config.yaml
n_layer: 15
d_model: 224
n_head: 4
n_kv_head: 4
head_dim: 64
d_mlp: 896
vocab_size: 2048
activation: "tanh_gelu"
norm: "layernorm"
norm_place: "pre"
norm_eps: 1e-05
positions: "learned"
qk_norm: false
attn_scale: 0.125
bias: "all"
tie_embeddings: true
parallel_block: false
init: "normal"
init_std_qkv: 0.03
init_std_o: 0.0
init_std_up: 0.03
init_std_down: 0.0
init_mimetic: 0.7
optimizer: "muon_variant"
lr: 0.0105
lr_mult_qkv: 0.5
beta1: 0.93
lr_head: 0.00522
warmup_steps: 200
schedule: "wsd"
decay_fraction: 0.879
decay_shape: "linear"
final_lr_fraction: 0.0
batch_tokens: 65536
seq_len: 512
doc_mask: true
train_tokens: 406400000
steps: 6202
dataset: "wikipedia_en"
MLP neurons of a small language model. Each row is named by its layer, matrix (up: input weights) and neuron, and shows model dimensions 160-223. Each number is 200 + 40 x the weight over its row's rms, rounded and kept within 0 to 999.
Before each neuron's rows, "fires in" lists the words (lower case) most often at its 100 highest values on Wikipedia text that the model never trained on. A number after a token or word is its count.

fires in: "of" 64, "to" 22, "on" 7
L2.up324,245,138,167,292,216,174,159,219,127,230,198,157,188,229,237,154,225,213,213,170,221,196,274,219,84,208,180,255,204,136,156,188,232,261,263,198,169,219,166,247,175,141,157,155,197,277,138,250,166,154,237,193,226,206,212,203,173,212,185,244,216,162,228,184

fires in: "of" 18, "street" 13, "museum" 9, "county" 6, "church" 4, "saint" 4
L4.up140,152,161,234,250,121,221,189,214,202,315,182,206,176,250,193,194,211,236,263,149,251,264,169,221,212,132,214,260,157,161,220,237,255,216,238,178,215,196,231,204,179,203,154,248,204,162,217,244,223,135,154,185,228,226,273,132,192,229,171,192,198,228,197,257

fires in: "new" 39, "other" 13, "former" 9, "the" 9, "previously" 6, "news" 5
L2.up842,183,147,178,149,161,230,166,174,251,218,222,177,203,125,195,194,221,193,135,216,222,233,236,184,228,181,205,239,160,164,173,197,236,190,174,216,144,171,143,167,228,176,164,253,230,209,210,229,215,228,207,229,121,280,235,208,213,184,201,183,214,209,237,219

fires in: "in" 34, "january" 7, "1" 5, "institute" 4
L3.up297,285,223,172,233,236,210,181,186,245,202,266,194,261,218,124,151,178,190,215,303,182,147,131,270,239,262,219,193,161,252,201,196,240,233,213,238,242,162,200,201,205,266,193,213,219,238,208,244,190,231,233,210,210,146,239,221,184,200,158,257,180,264,130,232

fires in: "the" 32, "that" 23, "a" 17, "as" 11, "its" 5
L10.up710,229,164,207,176,167,243,211,189,232,158,169,260,156,179,203,172,195,246,192,168,223,168,264,224,147,208,211,179,163,229,223,233,142,171,210,240,312,216,199,228,200,189,124,208,246,285,232,189,170,177,180,174,281,228,184,226,199,201,237,161,278,242,185,138

fires in: "in" 41, "the" 14, "is" 10, "was" 6, "also" 5
L2.up130,212,222,164,216,203,249,202,200,243,204,174,159,229,148,186,182,274,239,182,229,200,173,229,217,208,275,210,196,168,290,255,143,256,235,211,169,189,212,233,145,166,212,193,184,197,201,260,223,196,218,266,144,170,143,186,166,191,191,203,231,169,251,223,174

fires in: "was" 47, "became" 17, "were" 13, "made" 7, "one" 5
L2.up882,190,210,146,212,172,214,148,259,185,199,232,132,223,164,231,169,258,286,190,176,171,169,215,199,139,235,213,248,169,228,256,183,174,162,198,209,187,145,209,147,195,235,181,165,198,98,199,169,209,200,274,209,169,258,204,213,265,134,197,153,244,274,261,241

fires in: "when" 18, "that" 13, "with" 7, "which" 5, "glenn" 4, "van" 4
L11.up461,191,131,203,251,144,200,118,173,181,223,142,146,201,165,200,244,223,191,198,188,244,232,202,176,220,258,209,297,178,178,195,177,145,252,210,174,209,231,190,120,137,189,184,151,243,225,198,180,162,148,108,201,216,201,199,237,203,155,210,96,205,286,213,173

fires in: "this" 30, "the" 28, "that" 9
L11.up540,137,207,230,167,230,168,274,223,147,230,147,203,146,200,156,217,196,198,216,214,262,195,216,270,200,261,185,135,160,265,138,170,241,224,266,153,245,142,172,180,168,192,170,164,192,169,186,130,230,123,168,164,179,204,199,121,214,283,254,209,212,250,159,250

fires in: "of" 20, "british" 12, "to" 8, "overall" 6, "french" 6, "conservative" 4
L3.up81,207,134,243,164,218,165,226,190,138,209,190,186,196,196,286,159,222,139,176,173,212,222,194,173,170,223,187,211,201,193,137,212,223,213,164,184,271,260,233,165,203,175,204,208,173,288,199,121,151,314,193,254,197,270,244,147,268,206,216,241,224,199,220,134

fires in: "to" 30, "with" 9, "after" 6, "before" 5, "white" 4
L2.up10,104,299,169,219,245,212,242,195,164,185,177,117,240,167,170,181,185,118,236,247,226,228,160,217,157,241,141,175,298,194,233,142,155,163,299,190,226,159,203,206,200,167,130,204,214,257,238,191,234,247,220,213,231,258,176,219,160,174,111,225,224,184,234,177

fires in: "footballer" 13, "based" 11, "found" 11, "football" 10, "see" 8, "located" 7
L2.up836,297,223,240,144,201,243,238,225,233,214,123,160,178,190,91,225,157,152,232,212,235,191,198,232,231,176,172,227,163,268,198,176,230,205,178,168,242,241,182,221,206,199,186,209,210,251,199,217,200,198,140,163,202,199,227,159,140,225,196,244,225,211,203,250

fires in: "until" 20, "after" 20, "since" 13, "before" 12, "when" 8, "college" 4
L3.up805,74,224,189,245,195,198,202,255,278,179,239,188,174,244,134,258,169,287,242,231,154,166,212,223,199,259,194,228,135,173,246,130,133,287,217,264,176,147,187,279,282,156,221,144,180,262,269,196,223,198,218,216,194,228,194,249,278,211,198,182,212,178,229,232

fires in: "to" 76, "as" 7
L12.up125,116,167,241,210,211,206,225,168,201,134,154,192,141,165,141,149,205,214,240,160,250,276,197,195,221,141,125,259,194,157,172,185,106,184,155,208,207,177,220,238,255,129,179,203,262,131,161,192,152,273,204,173,234,170,232,231,197,84,117,257,209,152,328,219

fires in: "a" 20, "from" 13, "in" 10, "up" 4, "wide" 4
L10.up828,195,247,192,174,136,181,279,144,207,199,233,206,177,239,274,167,247,229,201,277,199,109,186,227,195,201,209,200,151,227,168,185,207,231,259,246,196,147,255,178,182,254,166,210,227,211,179,206,238,150,140,208,228,206,220,180,167,164,123,202,180,272,214,269

fires in: "known" 20, "such" 13, "species" 10, "spain" 10, "father" 8
L3.up457,239,173,189,203,154,261,204,77,160,171,180,208,249,263,203,178,171,160,233,226,192,135,146,318,241,174,226,241,172,183,151,221,175,232,245,179,218,116,209,182,154,143,173,157,261,160,231,199,230,188,166,183,221,221,168,200,164,183,181,214,194,251,220,224

fires in: "that" 24, "this" 16, "each" 10, "help" 6
L2.up47,179,159,144,205,243,219,229,223,273,225,158,198,173,209,230,185,231,163,233,213,267,164,105,204,198,209,204,216,183,145,129,234,167,226,276,266,178,229,198,179,149,175,203,96,279,186,189,150,266,209,246,134,171,136,174,180,198,162,166,197,250,172,182,199

fires in: "county" 16, "street" 12, "history" 8, "best" 7, "high" 7, "lower" 5
L2.up294,168,198,143,248,196,151,220,251,255,188,222,109,213,181,171,189,154,185,258,149,204,192,106,177,188,167,206,101,137,164,139,195,282,176,250,192,253,181,222,120,236,252,161,233,188,146,167,209,271,192,167,162,180,211,255,205,206,151,230,180,238,183,188,269

fires in: "in" 58, "won" 12
L2.up532,170,117,209,194,172,195,257,192,210,171,175,200,200,199,256,215,244,280,186,241,252,186,141,198,198,102,155,104,220,243,109,240,163,206,219,189,316,152,202,201,233,210,174,137,179,198,209,222,189,212,217,222,219,162,191,149,244,230,177,281,227,168,199,212

fires in: "years" 32, "children" 17, "people" 15, "women" 11
L2.up602,205,179,224,136,245,175,212,238,125,178,200,176,194,231,189,232,223,268,237,232,260,133,225,269,224,185,186,244,253,133,179,157,193,213,277,130,159,207,196,238,148,199,205,198,188,241,246,190,213,252,206,194,143,244,214,230,189,185,159,229,189,257,236,211

fires in: "by" 40, "into" 9, "to" 9, "in" 5, "as" 4
L3.up568,216,176,203,243,202,220,263,143,263,225,167,161,233,239,193,258,257,284,137,239,159,237,138,201,209,160,192,239,124,284,194,181,204,201,224,287,257,202,176,212,196,203,175,146,148,203,345,200,166,212,195,177,128,148,223,168,134,184,242,222,233,195,185,232

fires in: "of" 29, "as" 15, "play" 9, "king" 4
L3.up626,204,197,245,206,199,135,173,200,243,108,121,157,181,189,210,206,171,166,187,192,170,219,189,258,133,194,161,201,251,245,260,180,229,156,142,222,311,203,233,141,137,233,254,162,165,120,169,236,185,243,222,222,183,194,180,255,246,187,179,262,233,236,198,131

fires in: "had" 38, "found" 11, "who" 5, "located" 4, "mitsui" 4
L3.up153,198,222,176,174,187,192,150,188,212,175,113,166,249,193,171,201,172,210,209,213,281,177,166,156,233,180,205,125,205,223,223,163,217,201,171,175,241,263,212,162,198,152,206,200,227,180,120,240,216,148,168,146,260,183,190,162,192,267,171,290,171,210,182,182

fires in: "which" 37, "that" 24, "where" 15
L2.up570,198,242,234,213,166,190,149,197,189,174,233,135,159,241,280,203,239,235,217,206,211,176,136,231,138,269,201,207,196,188,178,137,207,172,198,217,263,147,146,93,215,203,172,198,246,206,195,209,211,169,186,202,193,109,205,190,244,235,212,197,230,224,221,129

fires in: "the" 47, "new" 10, "as" 7
L2.up578,168,246,210,214,149,210,212,211,285,207,242,200,197,132,192,175,211,226,206,101,187,221,207,192,202,199,173,292,137,158,185,266,210,188,176,201,134,226,165,128,217,219,173,230,169,68,187,204,193,245,223,240,149,203,251,237,206,203,242,172,289,232,216,181

fires in: "had" 34, "that" 18, "have" 5, "it" 4
L2.up264,239,191,145,175,195,219,186,232,211,256,240,188,103,138,267,157,228,199,195,265,249,233,225,332,146,207,210,137,223,177,136,157,250,154,245,152,200,281,176,171,205,135,215,188,219,211,231,192,186,151,124,206,196,231,202,195,225,188,179,143,272,158,169,215

fires in: "of" 27, "children" 9, "place" 8, "medalist" 5, "people" 4
L2.up412,250,213,225,186,106,231,207,187,217,210,184,119,199,292,169,245,272,201,236,224,187,133,168,262,119,205,135,213,166,251,181,108,173,143,188,172,148,209,206,191,139,186,217,197,196,215,187,106,185,203,160,204,200,199,206,197,171,214,143,368,233,205,220,161

fires in: "house" 18, "museum" 16, "oluwafemi" 11, "white" 7, "maine" 6, "yakima" 5
L3.up554,216,197,220,209,184,239,174,238,141,177,253,185,324,187,203,211,202,204,234,171,217,195,155,170,249,123,180,214,188,175,164,216,177,201,250,146,153,243,242,247,218,144,195,161,306,201,132,210,167,195,203,203,256,159,175,167,168,265,164,254,164,224,214,177

fires in: "is" 37, "was" 15, "as" 9, "years" 5, "a" 5
L9.up821,113,175,203,251,206,210,211,158,159,170,214,180,286,171,238,150,249,233,194,188,182,167,196,235,144,171,268,216,156,202,201,128,307,173,136,224,226,186,147,233,170,187,206,170,265,170,269,219,221,251,263,192,129,201,189,220,196,277,176,189,185,190,154,292

fires in: "this" 65, "that" 11, "same" 8, "one" 4
L4.up471,126,227,233,224,203,290,210,207,107,253,191,225,201,278,211,236,245,218,247,168,225,198,221,266,222,153,145,149,170,151,145,176,208,115,155,213,141,163,123,210,124,240,203,278,197,243,164,202,220,203,193,245,199,164,229,169,183,149,161,171,241,128,179,138

fires in: "other" 38, "some" 5, "different" 5, "this" 4, "known" 4
L12.up302,168,229,117,181,201,206,231,171,179,198,176,174,143,125,248,184,301,207,249,231,164,222,166,145,261,204,204,150,228,199,208,230,121,219,127,160,197,239,175,145,207,236,227,189,217,146,202,208,180,159,294,194,213,165,179,266,85,257,142,206,217,228,222,153

fires in: "this" 46, "not" 9, "the" 8, "that" 8
L2.up327,178,168,187,132,226,203,239,215,178,244,221,161,220,277,227,116,225,194,207,199,250,102,213,171,154,168,175,237,249,195,186,141,206,138,268,198,214,178,173,260,167,176,170,188,241,201,191,160,219,244,146,224,145,210,258,105,215,174,311,208,276,241,220,218

fires in: "of" 47, "acanthorhina" 4
L3.up638,165,146,231,207,149,137,185,180,192,158,206,169,228,225,191,265,164,267,218,238,181,275,249,241,187,269,179,131,128,237,230,184,198,158,181,246,207,185,134,207,143,148,161,158,209,159,235,188,156,209,216,205,210,220,167,214,169,106,162,173,194,188,233,225

fires in: "of" 66, "years" 6
L4.up272,224,190,204,188,180,184,274,128,108,216,214,196,211,186,224,197,190,221,197,242,230,169,212,167,271,257,150,231,187,197,124,237,221,215,162,149,205,245,198,231,198,157,173,108,146,229,183,147,202,193,226,159,193,193,265,188,180,153,223,269,218,201,162,220

fires in: "found" 19, "based" 10, "an" 8, "own" 6, "founded" 5, "located" 4
L2.up525,153,188,218,139,244,225,210,260,278,153,139,223,241,273,148,249,192,204,207,187,288,206,178,241,229,172,165,163,152,173,138,197,239,210,179,223,219,213,179,155,150,194,267,201,202,186,130,248,183,187,167,181,171,162,225,296,97,242,173,145,222,179,170,244

fires in: "also" 29, "to" 10, "director" 8, "early" 6, "later" 5, "has" 5
L3.up156,220,145,191,194,150,268,173,152,227,175,256,135,223,238,232,219,230,184,217,202,244,195,181,152,170,204,175,209,186,194,192,149,238,185,215,185,246,181,225,230,173,175,140,149,285,170,205,161,138,221,235,162,175,111,229,174,168,76,194,119,234,238,233,307

fires in: "who" 15, "or" 12, "that" 11, "as" 11, "notes" 7, "than" 6
L12.up364,185,140,192,141,203,266,214,219,154,136,257,83,197,178,204,175,225,181,165,160,274,152,251,215,164,224,224,225,235,233,142,158,103,168,183,183,195,179,201,188,221,223,208,215,220,218,185,233,215,174,198,185,291,210,247,265,218,216,219,208,154,124,173,169

fires in: "it" 21, "its" 18, "that" 9, "species" 8, "a" 7, "her" 5
L2.up408,216,161,213,219,175,223,223,223,219,172,209,214,155,172,257,312,200,225,172,194,235,222,198,191,150,193,167,202,261,242,167,201,178,183,201,192,172,213,142,180,166,195,105,126,148,200,209,140,177,138,151,229,154,129,214,223,198,151,169,157,229,212,162,257